Part of a small language model's weights: tied embeddings.
MLP neurons of a small language model. Each row is named by its layer, matrix (down: output weights) and neuron, and shows model dimensions 64-191. Each number is 128 + 32 x the weight over its row's rms, rounded and kept within 0 to 255. Numbers have three digits each. A neuron's up and down rows have the sign that makes its largest values positive.
Before each neuron's rows, "fires before" lists the tokens most often just after its 100 highest values on Wikipedia text that the model never trained on.

fires before: " |", ":", ".", "–", "w"
L15.down315:156171151156107054120107180120121145077170181101151124086155109194116105117129137123102108124116118073121135129117151169112091100102171128103136116112142127172127083135130147171060178130109121137102083154095122129120095088140098140156089167167126148080108064113153094170093076199083169127114055129121113103128143140150119118139060152083134138109102142155074109108097117153156059075135

fires before: " ", " Team"
L17.down57:115147124139049116146144132130141109077112114109102153161089122105145066152124146141094154159136104126142187093166117101127097145095135159095146163199109184129098088132108106141182173097095178146163147096068172046104120122104129133150117168142115116148144129150121102132146135106047184184086164069111104093155129106092141173124084117118122164112123101237075122132136147157122161148088

fires before: "19", "20", "18"
L8.down355:149103121161162169127134137143096130149111114156133142166081114095143151095154118164039166168134114117167154157136114128113110049075150163142157192131151147072095151104158089121136147112055079121117136153082174142142117134107099094114105053162111185134141137095151137146141127093139113099137106180081142183200095069143151111081078072148132170070093189156142093163162164155064155140126

fires before: " |", "-", " (", " |\n", " =\n\n"
L15.down230:172145135134173106121077168136105161128131102135118204111109147205121099158111085154162105160173159124122124113164109148158125095090125122150094188145149119134046130123157151115081138123105102140111107087126116212119129129142135140114095112160129171136128134117130159143104181122113096119117132130133068150192107057158146100125120142129131195121148140125109129129126138220104091141126

fires before: " |", ".", "th", "\n", "–", " |\n"
L14.down150:116099134086175116147166090126179122135159137153100160110119139111098174177071163100127109137126110156133106145097106141140127116133177109140104152112148168186190180145053111102113091067154118173148151150108152104091120047145151142158146094165096097126103121201116113151148194181133175128133184130130138134131110135168199077156077121146056147200140158217134153088139156166175153145125

fires before: "-", "==", "|", "aph", "==="
L6.down382:155103105154114133064113095112102111132116163125116074095034132135078128109082122160176184152107197051105163167165127127170132154115131161104160096082165131153104195175109123096075129117170104142097147138162161148115085087133115121155109059140168082043159121127124095093147140135072169148135143099104142145107137131159118174110074192149067146097110132094075075098119093109189106156112

fires before: " |", " m", ")", "\"", " |\n"
L20.down181:095111094150162135158186099125120128158141202149186175033113062113169175130071055105149138164138120172141114117166105158156153153128112159143125094121094205109092146162110137087155148150102114108136156186145126109108092100098138152155160134113112197108127122106151120155124108142150145166202106108076125105091175186098155166139143154126172124138162064121111118138095203156081121144175

fires before: "a", "E", ",", "3", "ab", ":"
L21.down377:110079072140133111162119119104084150138147132189144090159107125127146092133201099084091115141154146130129131155121189096145059117155119184096130100159158141161123081122174148121185076103139130106125128076141142105134139146119149163107062153121119107124118119153110152137109168174180088168160084120146165133161135146107139171109149054158148108127177120117158147064136145147107133188090

fires before: " |", ",", "–", " |\n", " (", ")"
L8.down246:078103139102112144175121148114129100099136149101128143176112130054175183122133188113113102145121127163170120120131110164089098092158051149126144210089118178142110110138185166142091072045132150146189120181124128120175150160111092159133126180178131166127102128093117083157089102090179144173108115105106093090097168149164072107098132105157087116148135130155139156137173129105160126137126

fires before: " |", "–", ")", "\n", " ("
L8.down186:138125090106120120121051107118128130117179134134181134138126190164185117099089108090103134077148131118108057133164116128170162034115148137125139156146074087156150087141100165070114188164136122132130137119103127161167137128083088070128067131108106116132106144150155152101147124156128159145128107177149157137057063146168118161102176080165111123114122090135127055072114130255121176142117

fires before: " (", " |", ";", ")", " "
L17.down297:129152126150158150134136106140163104085143143137101096145138168182089127106159179059109111117090176118081146108118113136136107124168114062200187156118189088148147115143159060124116172045127121138109149153147141146076111182112111119116101150162178116088098124102066137147149158117116082133110170129139153197066096144106123161159120205115070098171134166163133066139175131105111100167158

fires before: " |", "–", ":", " also", "ts", "s"
L12.down304:139144113069111162113130129160114083109163187132141086120053036146072143076130171112128138139115077133137111131088123097140107134084138133105090124163136156137126133144161138129117203063125075100159140170099124187118178161116127194151159136109035116131079153116113114104113129082116161116131081130179098115157169117059137127197151166077115146135131121052127125133142156152117129148138

fires before: " the", "ed", "ing", " ", " R"
L20.down366:120160090112161205093118216168136131132085168163120030147120100150092152133128173131089111140124161109103119121148144150094132113117135127161152070089116120163158178139108100117157159101176165082064134149085111058117089147156153112161109153130113138096172102153129054112149123104076155139160156192136103159147092149163152185142143164134127107110125098119096136158132126199107151168117

fires before: ",", ".", "\n", ".\n\n"
L18.down164:137094162114141142160118136126133049128149131196129169165139139077130123110081095194138108062148121073083123104141143089090164152089071133091155151140141109146101132096111133148162115157064066086104073137101162156184141087169064133083114101176162141134148125127122145175126132136115096126140134045143108150123113162174084162153166115147204091133093168128162146113130137140159127153178

fires before: " ", " April"
L15.down278:157148138168126128138110105129121102173138173159144127143169142127131105158126180116110153101132132136065191111092113145184104100150153169077133140111191132144176108078084149144148148111166133143161101129113166068134139125140153124204117151137120094125166097137070105134161169095037096173121113130105098100072128107146084167152121110125077129119101129103098143082148138095156194132144

fires before: " |", ";", " |\n", ":"
L11.down170:051171153143150098116125158142129156139193085131155144109109154093119195116115102074126133163087087110120087116177150083149165122177174135105092164182151158133127176193151139105123118130166109184163145175136068080113097082076116123150106150145130147159057134110083140131093096146137158143084123134118106109137127086141170101146123112153131140151095118139101191104112111113138149110158

fires before: " |", "–", "1", "0", "3", ","
L14.down331:095127122110082172115180164105125100081108124075165131111142106159136154119170115129140131207109083171127135090141066073112142205100075099155122123174082139136133150140107168160144109127215080106161116127088140137124198148181206115187126082107147099135116163082091137091168153120091150084122122097083127102174126124179132095148117137102154165174121078072135137131135101126058139151117

fires before: " |", " –", " "
L19.down241:166068142135124155143169154048125080158087123147130168109203150099145106176154135143144083103075126165138096091126071092130136115148161112105130127132045091069121132107174097129065117100116151114173120074210108226111101146132150166087119150133140118158185137172169108137182151144118132170127118121083116171114115147139150127095123120139132114053158184153106104137092144106121128131123

fires before: " |", ")", "-", " ("
L10.down252:120095112185110141088189115148135144153088145126124095104126142130159109142130147094087142136181115104162111142149054049091153137104085096086106083167171139113131076194142137131105138128097078133105104136097106137108098178072142090115194123098146127113138198095098147119073044097139123139087151191061105041125155159136117082092111095145120174121087105143111080108163105141135115130148

fires before: " |", ",", " (", " of", " as"
L15.down64:101164189098135129151123151102138126111115126060114115169179136111134141100161077155125153135119123116111158112097182088174114067120136093095142177111164174145071147109119081135041132179105143155101088105085152123081098106135175102133057125125136149153143135154143119049156126120041086140147132114120160098091158171111057126149137160081162149164133135128156038113122153164127121132142

fires before: "1", "2", "0", "26", "4"
L12.down244:108137105113141118157149147146130153110122123152132117158114136145125129166079111127201070138183075151113135111122120056106123086107167087140064088166149097124132144123115105132105196105138139155099175169082069112103149148143121112112093179169118119128112162083141119109071158137140108067185145170137096081158150118167051094081092057066127150114067139197123104153133139158100130147073

fires before: " ", " the"
L10.down50:107142129112197146130117120101109089133180111091121123187153191102111154109129177098161136105113213112132134160073197134137124113128166079102197075082157131086122090064115124119099130116140142130169154097116133090137143136124134081127141147093139130153152103130149129068171109091142100173090081132120094109084110192113071139150144167159128137121151100107146128117172154177128115179178

fires before: " |", "–", ".", "t"
L3.down15:115109087124106109111115084142134058149090082128109070156118126100122087066059054139118119066117142142089078118116107137058081146149107148127140175134115136126150149104135090081049161162206120123171110075144107139168077167107117112103129089170192133184085137134122132067176116125145103116158162125134164105143131062094109166127160148159112108142139182140158136210129181134115162045131

fires before: ";", " |", "N", "–"
L21.down233:144142101127090067106159077173170128093187151117084096098134154197172182179136126106120153147101163164133142097091118202143143116156170095187166177156071102118118151127159137130116118142123118155130103143119124099077113117088114137149114123200091131110165124135137141099121117108108166086064119114068086143142100149114076131109135153139123174102160160163116087098112107064110117100096

fires before: " ", ","
L4.down149:080150143163127098165125117136171094099147204123083069146130149142089175129140137121091122087172113172157141102145166122113134156139139197138135124112095124106128138106102110102092127094138126116152139150145139109101159181046136137158133150170138132084130117173136093125127116123146119199113123112103109083169100136128119155085139085091160141160103070135062078185156150080119119159094

fires before: " |", "–", ":", " ("
L10.down60:070114085085109128106149138107179088086122126109126190121192176127104149199162130114114092114110192133172124127152161113074128089146078138095129176161105098186110152135142139108075102064162100178114138192115139109097113103135105130122115112150170084115168133159123117123115102124134116027094144093104152162096118098118097135116143134053095129115115127097109073114135083163173139068159

fires before: " ", " York"
L6.down331:116171144135112106188157087130080095111101175210090114135083069122143092153098162165124138116077145128125128132121142149147140153128048152090115126099121152135178116176078157147107112143145099074083183133169114091161143157160107149116077096134049114145177109119120126141074115102126146099102176112206160140162152156155146195121183106170093091115162120107116138132101205140116078124140

fires before: " |", " (", "19", " |\n\n", ";"
L19.down142:160128089160095128092188100135091110133113121131161136163141143180164083119120237129147128161141113115140106171122165102054061151136137143120181123136054150186099179154154161112141132141094116140128141107141172152191144122151114117098080073107126133211098175172102125082097160107124109148163128221126113100137144149160193091140195133072121098159159139157150120144147139189159097183099

fires before: " ", ":"
L14.down357:115158132102157189115133132172103131149057121082132102154098127156100158157103107090150111144186165070196133149138138123153156055126134120133184162116079180141142134112105195101150102075174125147158163144120141129124132119145072105120127162083150136123138140159100134082145136052090134139123114177133083146122103182172117133183073126154149101080140151132069150142117181126104189126150

fires before: " ", " |"
L8.down222:081117077179160107072162166112064126219161154170173147125146141188157108158083147086127103111107100075079131110116135164130115163147141152129109109186093093164140105107151066172099131071133099130100104045130095193089104121095113047109121133100076151155117139181121142108088149138148189175090091147135117127102158169116129140122104103137166166079122138063160141156110099153130149105121

fires before: " |", "–", ":", "\n"
L6.down108:121119090137097068131201066111092150117111126116117093094188158150182165089129149087138102163160118106117085088147139154113112120081137094136135155157119130054154068091121148087116160108135074116176045145139092140117136154105123113125065150120089143141152190156128139135112095160161066065110145127125094120121121081138119095162131068101143150123183147120128125122108145124127147151149

fires before: " |", ".", "}", " |\n", "imum", " in"
L15.down298:143120136103154149136101132101114065114121112140177104133136091101177127123111191134096095180160081147158082125175120108125148090184139133144136110176123083096053131159174138102135105124148123164110112100119131156184116115148082164131096155173141129124150139137141121133105147094127144181173179065140128124090155167099104112147147118128142119164088080118133130133113122123117112084163

fires before: " |", " ", "+", " |\n"
L11.down99:101085176121084155103131149174127130100119092166132044133096098154088119063153117115122150125100158134136185086069136123164170152135099111089149158125165114130154108142100144093095084160155121174119113114104166174123120171141120108104097123076126155073132180148171128125089074101105086089107145173124176128120136096175128121153111139191170117131180193125115168092116174121062116111158

fires before: "–", " |", ");", "s"
L19.down2:137088156111103146075150151161113108131152200143110092177120112106111087177091117170120082205188115131139114166097143088098136139132115153112164107169126111188154196156195131151153117144153124118046177109071126116172148087139135144135088122141082075166112132103189187147118129067137124089162124121139096114126084102106133106157106049148116186133159089110149162168096156114104102110125

fires before: "20", "19"
L21.down325:145129157094125065179119153095129106094165133095097142178080141082132125114094115131157097159112052153130145136128144092082090125145086152121136143153194131146064097150129104088118114076177121171144113144112166055098158155082117097125153183123103169136160084114129166087105128105079112147144101152153107161183093148129183134107121150097159102167159145148126121081147090161116159122090

fires before: " |", ",", ".", "\n"
L19.down216:142125183120105158108129184131152138169138149099112119125119139141086102163116042154176107156111170181162109145136092096158117146144078140113110106125088073137108163163148121157170120126131099107107096059101183101154075093139117112130078125160182112158127159180145160122057147113111121091149171081132092088112079096195136135159152125100125107108169150131125140086136123098146155115124

fires before: " |", "\n", " |\n"
L20.down376:118104127091129144171108120040131163180144126107126105056138172202197119102139156157137129110065075172118124078099129121096165141162161144122143170114095113152144163140083107118150094152130146188101094129176084195155149108163115160097110178124125177117172127123115108200066184103131136106122136191060110122122133094194143094154139175174167084112121090083114072141111170127141106196142

fires before: " |", ".", ":", "–", "\n"
L10.down178:204126116102140123111104124167107105099141116179203121083166176175144156137161081082100170106150144153084141114153123163138125119114126172148080221120115164133098083110158172097101139090105159141136127078123140159170084110081111110127130128053158086112124119083101192153110100063091146151089168098115124121117091097169106156127175134147157130139109171114069141187098158115147163111128

fires before: "|", " ", " —", "-", " mi"
L14.down60:145186107169150124116137160087183148127105094139116121136143107097208094107105187145078136160121134142138174134098136130141206162111117099127127170114040129088121099127080082155134182166118183148149101139124127172106110087127114133106110105145047146144180093136108096153099082077138130148115138055109130119102126187134160104124127129105095127131111152141137102144131169155109170162172

fires before: "|", "az", "ved", "im"
L5.down352:138189166143113086118141103142153113115133144080138097106221155181133048089156169076158154150173078124098149166180123119115120120124139164154113145126124133136131117104077052133152140094135112165130105161118121173186150062155124125134131144104183096044162143131082088137155147180147114187060145150121141137089112136151169136086107110103143114077109167149137108047119093142140125146097

fires before: " |\n", ")", ",", " (", " |", " had"
L17.down70:135181062148123137169091095112116137116141159114130184209165117144120124097128145219163113111112150103073157115141132130125097101124106102146110147099167158115071145157102132147138167135140119112149105121148075162117160109168147131079066067179126094102139146144091071107129157138171096134162110168116162066139067172143100157112177148130082134108100154098172088111139196198175093146110

fires before: ",", " |", ".", " and", ".\n\n", "\n"
L17.down257:133145108134145139140061119171121129099076160062100103084193141112146091115094093166160146112140112162148171135111167124136159151092107103071090155091131148107120119122124121105172160087101114166162128118156157062055058133076113081113083070112139095106194100145146143186110133143104102123150119141116139154141139142146132116170142122134138139077191170113104111115174142154099144148115

fires before: " |", "–", "ine", "th"
L3.down209:140105116069160111130158106164109164172058165082126144133139128133077131150108103111089088125131124101070112084056117133097126150157136154114129152132110102205131173121171076158092131093146085150132106124116124141123078109161123122154120068103128073142059199114099142095153118091084083161144169138114129126115089101113068125074123106065098122150144106177188102083143120055107167116091

fires before: "|", " ", "–", "|---|---|---|---"
L14.down332:160172125070124103119116154152138140170110162110137103126128094103108124149071118132068142162094195129091120139093209148138183172135093038145121151129174152125118069159096097108098118145119091115128038163158108119167136154093104067151192155156102099088143095160095184083124084097148122122064118059137170129154092134118136133105121153156178097130133169162150125183066101140060169057169

fires before: " |", "',", "\n", "'\n", ",", " &"
L18.down272:082104177161206157159111156140122158128122106162128121140105156092086167062136170131173124072195125170149135067134131135116164099166119080154124132089110099134131087122116118054131116110100107139130174101137127081058114149093115116107149103074130115152175148135088102080168130067135121151150133142101098161156108108133168118169176087126141126150129120182095141150136202110178110207140

fires before: " |", "\n", "-"
L7.down303:154130180167111144100140114049183178163096098125147102210142151115153127096141172184148142164101106112154149109098145084089137125150093125116122126105098130120107154126167127101063133153099153111157128127031136129112054168105092130119049124137163077131125125088125124117106082187125138173142139116079089142101225160130182100102159117177148183128123080134105158134136103160125092132103

fires before: " ", " —", ";", " |", "r", "ton"
L12.down378:121126102070144059069102096136063126114118141139134095124082148126112157165071133105093071140110087087136140146143105156143075172128111047099144131149135139150113083161090089105115073155118105152111149190101126085105134150111110166128159129182112140094097169145157155119126153159135141119121170167116133107160069096130075137120123119141108176096117155049113119131074100089096067130152

fires before: " |", "20", "field", "–", " |\n", "+"
L3.down168:093094099082147117134114099196136152132154074104097157164136149130114144163125192158102081188166112064141156131109110091151196162124165122080063105151079118082096114104126128139101111059058116176151105119157096109148065137094178105118132151162116136095116127096070194113124153105158136081138092163150087143165146117118154202100126135117100129109142167202127137146147108141136112133130

fires before: " ", " October", " the"
L17.down272:193102095138106122114113130113190115107113169125142172080085131132073155082106167093113117159100156096063181140148084098144161086193159109084118180094118143130211088129171099121141121131139142123146071096132149113147156114125106198125118164085123177119158124080081113109089119133131101121100119114112082150086101170143124176182228129132087121136152147145142081110119145098123150120150

fires before: "19", "20", ")\n", " ", " J"
L11.down35:156133099102098176208112103090088093133143141121087114143153185065159194125098122060139120118144141095089108194100147079148098075170113166143140156131142104067091105128134124107132141138110161183148118105143150148139151142164144076140139113135093169119158152143104184123055124137081049090074134148120123149101092134106172166116113161116150170132099122148130109122099081132140137079186

fires before: ",", "|", "===", "==", " |", "20"
L10.down214:117095120138088127130172111161127102133113126112154137197197075136123072073108148107108062095164150162163133134161139160155143115105110132182104105124113127136167142157164129079113128119077185103163097127177080153097143144182184200124090138135112136137159080129087113192106101124081091115109181186118177094074089155198089117095136131113179068118114076118122116146101127147142094120100

fires before: "ing", "ed", " on", " in", " by"
L19.down65:121125085156128130118121156128119125171101103119140095114126117145116187100152135122163174139119090033096121077141124122135138162122117166132188107069155160104131092142044102146102098144178177142116163147167128087146125106135119117101136203157159098090109090146140130089131093139156107169162121073100092108161073155170134110186126109147188110174161109127144089142081138150163135147069

fires before: "–", " |", ":", ")"
L16.down292:170116083121140157106148173118133118138119183056190131123149116150163096099112108144161144138081101160174129082138145142178108183122132128087120099100094170097188161178150163155160188142092145136162127171167165169163092080105120138157160134158110135137141153199112098117123139189172130108157090131156096125099159122078097114152090140150081082084149161105107119084162116149077098187079

fires before: " "
L19.down3:113146112155119151211148116047092121107150092069075069143155140114071108136142133106146137179132220102117155101122124078123082118155170100156150107179136149145112112113084075141104122044226173096175133166140118139144135174159134139130148130050132107103159117091099148127162130122077107106124155152132091180180111170157129176120132137133127111176114197092127165127104101121112115108139

fires before: "ed", "ing"
L19.down328:158174118162103092187181153117094135094141104158130137136154067124143114131154101119162154180114041151122134109205129146091155140117212178162122122119118146091092121086127099128148159167140146159058130190163079122128162202127124075132108157128097098161149190066123131154103109090144085093123117105162120101179129108100147113174102158201151107123159184114100077126099146147148137182101

fires before: "20", "19", "12", "5", "4", " |"
L15.down150:092131141148151159129172161169118114143077093156140136166125137108120122120132114157158033157160090172108160129168117095125100114100107085148130124109134089112101145107173104123160093102085098108112169139168130082093137093173176121129141118145148147151114157039127189117118162093071091046137161150086108107116173128103071121097179117124092141083129166148108109134101154133105076113138

fires before: "ed", "es", " |\n", "ing", "\n", ":"
L17.down292:150122092182139157132147126175071141083138103156175082085142169120191093165080139127107116098123160114145139085177111135143077174153129122151168162132100097118119141103090129151137013101151169105150112121186068126152166116074130107100143097131086126102160176104173132167059140156139155068140120098074157149166142138190151100112157073143154089135088159064078167137124119090101149164122

fires before: "–", " |", ":", "\n", "ceeded"
L12.down178:125145071135140142151123145061079152124108131155128131119128109076085115023144116202148180054138155128135134098157099069099170109067149162163075088145143089143154122115143131107101130143057094145147130164129125157130179141115156115091068159081124125142134181093136130170120173117150090121090110211164148141098150133124105097144141124107137125122193138093129106132124163117094107139122

fires before: " |", " ", "ing", " |\n"
L11.down228:130102128151169122140118098131047091180142170152132080131137101089092125095129134087148140076166114127139160128167118126130134105146149158127154155178092102102099132110137151109141146149120154092120092148107176127126200119077100089163092147126127138109170163119144123097131167140183120141093142103142170090126092123156162168142112169119136057094135149140091152149163157086123169189103

fires before: " ", "ro", " |", " |\n"
L16.down4:092198157170131146121166131125162174048153188158075135156131188111086146126075156157099117163098117144137104111164101119115113138119152056158152154130110121101072203157160039117106158053091150125125119152145116110097195143129122163117192143132107081140108104141135157134123082147131127106105173082120160118133102149125114188125120109107145099114109152189079106130136137112146123153116

fires before: "0", "1", "2", "4", "11"
L17.down298:082165059090137141133148129074129064122101104162095122109104158146104115157141104089167162122118127109150171174143234144149104088136123116182107106059121072131155105099112101049112126075133107116125158139147097088115117125144137076098150096104114098089116151101050117161215110039104160051153079119114111118101132125130117145124146139124117146131145142195102127084120145096127116147153

fires before: " ", ".", " |", " a", "/s"
L12.down380:086127092150122113118094144101116090151074130090053091091140104122040161160081127109142142094178077131164124117101129102130165094188087167125080174099177165077127127075183096108142112157105104120153159165169170147137129153121089135116126148138149118158120150117137131136119118096170137173122132115140171098172081137045144167107209112100124083109158102105110076128165096160103120120194

fires before: " ", ")", "%", " m", " |"
L17.down139:156143119113176143136133102131158062074084110086114093097132141089111155118141122124135163113139092102085099110132077096155165179162065104126120106204107164117126121186165094094111160132099139151121112100141130135140107168106130082082135152137167148193108146074182131102138111152125139153080071123117085103126098064139099173035134101176139177125108135129139115174133131211149171117130

fires before: " ", ",", " mi", " |", "+"
L8.down334:152149091075140119110189126106116077160054143124177159151112137161165196116138138116189144152108067068105121143092128166139105081120083126096145167143100160121114093151136083109197100114157117142110129112127138164108157147128110096196195107107153109154083107132162098105184140127155138157088119142196051189143111111100119151149095077069108134128105103141204132180141052133122120136140

fires before: " ", "1", "0", "3", "4"
L11.down365:107123102152098153094168114124158178118154087151116142072135116115106088117145135174119152161097071118111141135104101086105102093138161135121078115133165112096119123098159120120097140176136141100125136207146144079104113166134134095129178144191174135086084127128152101102150191082175109157151082089198109094159124131159153046132089136125137149150104156173153125152199120050133095080147

fires before: " ", "0"
L6.down47:062128055141154088146047115163097149167102160160108098098099108092117170073126090153105133063043146102119131214151130092142094068131131090129066134113139126113106148166156103119118123142162155131176157156134095140062095125145143118145132145089132123103158126159118131128157167120120167092116124120101123095153124135094060054087121180095089151060161155227099140172130046159125109126140

fires before: " |", " |\n", "–", "ics", ",", ":"
L10.down297:128095177069129105152061109175142116138128102058135102067109161103153128157177160163144130163120100077161174115091145162108086121145082069185124128119126126134094108129125102153111117101131113137113129102106150105128134085112116127144112067110014119093127128106105128120062199160124124167102111189139125127157164150127134176075139051163081111102132119164145130136121140142209137155126

fires before: " |", "–", ",", " |\n"
L19.down45:103208128164076122145097138146194087135182115106158127162076137119138064097116161131111126056052094131095132107127125146117066121162159113158131103118112128095107143145124064165097131126102119123132123072089146132121117132091128131118137081143128160095069153130175139156178144108143152116146167146149144101101093149076132141135165232108045124160130138141142169210050167116133145097132

fires before: " ", "20", "19", ",", "18"
L16.down223:145118122163098200178143123086109137184157093124145146107147116140116150156103130130145158126081140085129049111121158110133128114181239158145107136106076176114141085108165142171143056148181150126128116124073124089105153123123101110114155133123116127120144097091103113100097048097102132146073158097117188161068117133187211192095086097080097135137059091097158145163140140130155117057112

fires before: " |", "–", "\n", " (", "-", ")"
L19.down68:146139138143120122129145144096112166136125090110120182192123135142167109144159188085193143103140171171144130119105148137106185144145163179140130173210120141178118195115208110092134121192181111196081170129174142091153132164173080113148117126136122090135121197139074115124095142142130115099113128090149134039105116140121163132156162122128102141104116114166109125098175149109145140119083

fires before: "|", "-", "|---|---|---|---"
L14.down347:135140120165126098142128164227142148137157153131181082137108119148139116131119103142109163135167182123115143154120159144161112243118135114061141164126083131169129065125086093113089125151113131101116126150091083102123176112125124155148177118064189065108122103095120123092120139162107111153089126185176153083127100181148130191125117107122124172069104137103133128152092132070194114137148

fires before: " |", " m", ".", "3"
L16.down194:137149121113147180140169108161203072150188120105119139117115118145152083127109056126163150163169111124119115087161115149116157103159118132146132162047158097159151153173099088131118133120144156118120110119112111056191171090143204168101098091119150133134134139150144171134187117150096108141139157171175097060079119129109212132116116113115144107152098139194147102126146117099159125136048

fires before: " ", ",", " \"", " |", " |\n"
L4.down151:106127166193147064106130103177099119174181164056137121180122158191113136099107173107135150156078136104082080131103101190146088111084057144149111085091125146155092080110115161137128162095107159153181144106062109074100154106095115153106104158077082122168053160144136156125156115143146182144063095100084157124160160165149129144133135159187124129153133132136160173157180110129133128069114

fires before: "19", "20", "18"
L14.down315:084062128118127102167185118134111112133063159132167150164133108083131159137144102155121127173131096115105102115160133066167148094147175055113137126165072110138113081178099090217159067110083169136137111165101111127128089144112144141135113188150138177058130132121122160155080112142162080148118131070092161158087194079118165136126189130103110128116062142138133165156128172128136125066167

fires before: ",", ".", ".\n\n", " |", " he", " and"
L18.down169:129100160134059108122153163139127164148092143124133167113168135062081159153159080119088132108088150122068156100139089112100076213148146107158114110095078118138088129173178098181086172123134118093124143112080210091162121139169127112076158130149106084113125073116139120145132199177103095173127109142138131119140094149128084162169068158100124102100151121178149144155108138105129099168152

fires before: "|", "-", "born", "und"
L17.down193:157149114184094110215111128140125163101167167116100186136110130068119110143068121118074123157170123149112156130149107112147147098151127195083157241130104094123102142173159044105161155172171102145128163075165145170088141135139085189144178058164091111181186162122120130082105082090118116149060110100153107161140143141128166131089150083133137107106137111081157148150149193123134130131144

fires before: " |", " |\n", "',", "en"
L11.down290:118138142110181115136120097066118139122113167141149124108122145106157117130135138129097119110129125158156065110108088133132184042145115086163143173083113099174082140112181165139093120106145135179133126070092174090151090161128132113133068025113103099117132203082115176087147139052127150119126152045133079166123121087132133096109077111125090092115177096113122075152158091077134148109125

fires before: " |", " (", "^{", "\n"
L12.down340:157108116136115207128161122156124138133064092178162145088072152142101086219144126152123148119170148136172164059153123094130124113140141127182133122147129126095095137140153113131138150097166151151118102090140148171143167079146188133132083073134127106153190132138130128181081137074135099138139174111093108145164128158203104084082151097062185185124170153108135164129189117173088126067123

fires before: " ", "s", " |", " of"
L17.down369:116108080118073133087140155121149118151111186180135141166155135176122097147104174124142134093124180138189159124103156114149188185153170109139126159143137111057215134184093156115118104146076112137138105172170110145120140152114110126126107104082096142122138166158169072120134103133103091108116189128135104157085063087101138175165134120209121106142168076149072087140126114105162113107098

fires before: ",", "20", "ure", "ob", "ah"
L12.down17:157121135095181151152131151104174117117138145109128118117110130142146111211113116113071114106097122091140149113134148152143136155142140117221113156130087199185143148136168138169161115150138182158198024152116145105077126136144191093137122134143127124202167115158119153096124126106124185171121154123115111137135145195112120167140177096126076134223083124067098114210126176087131118112145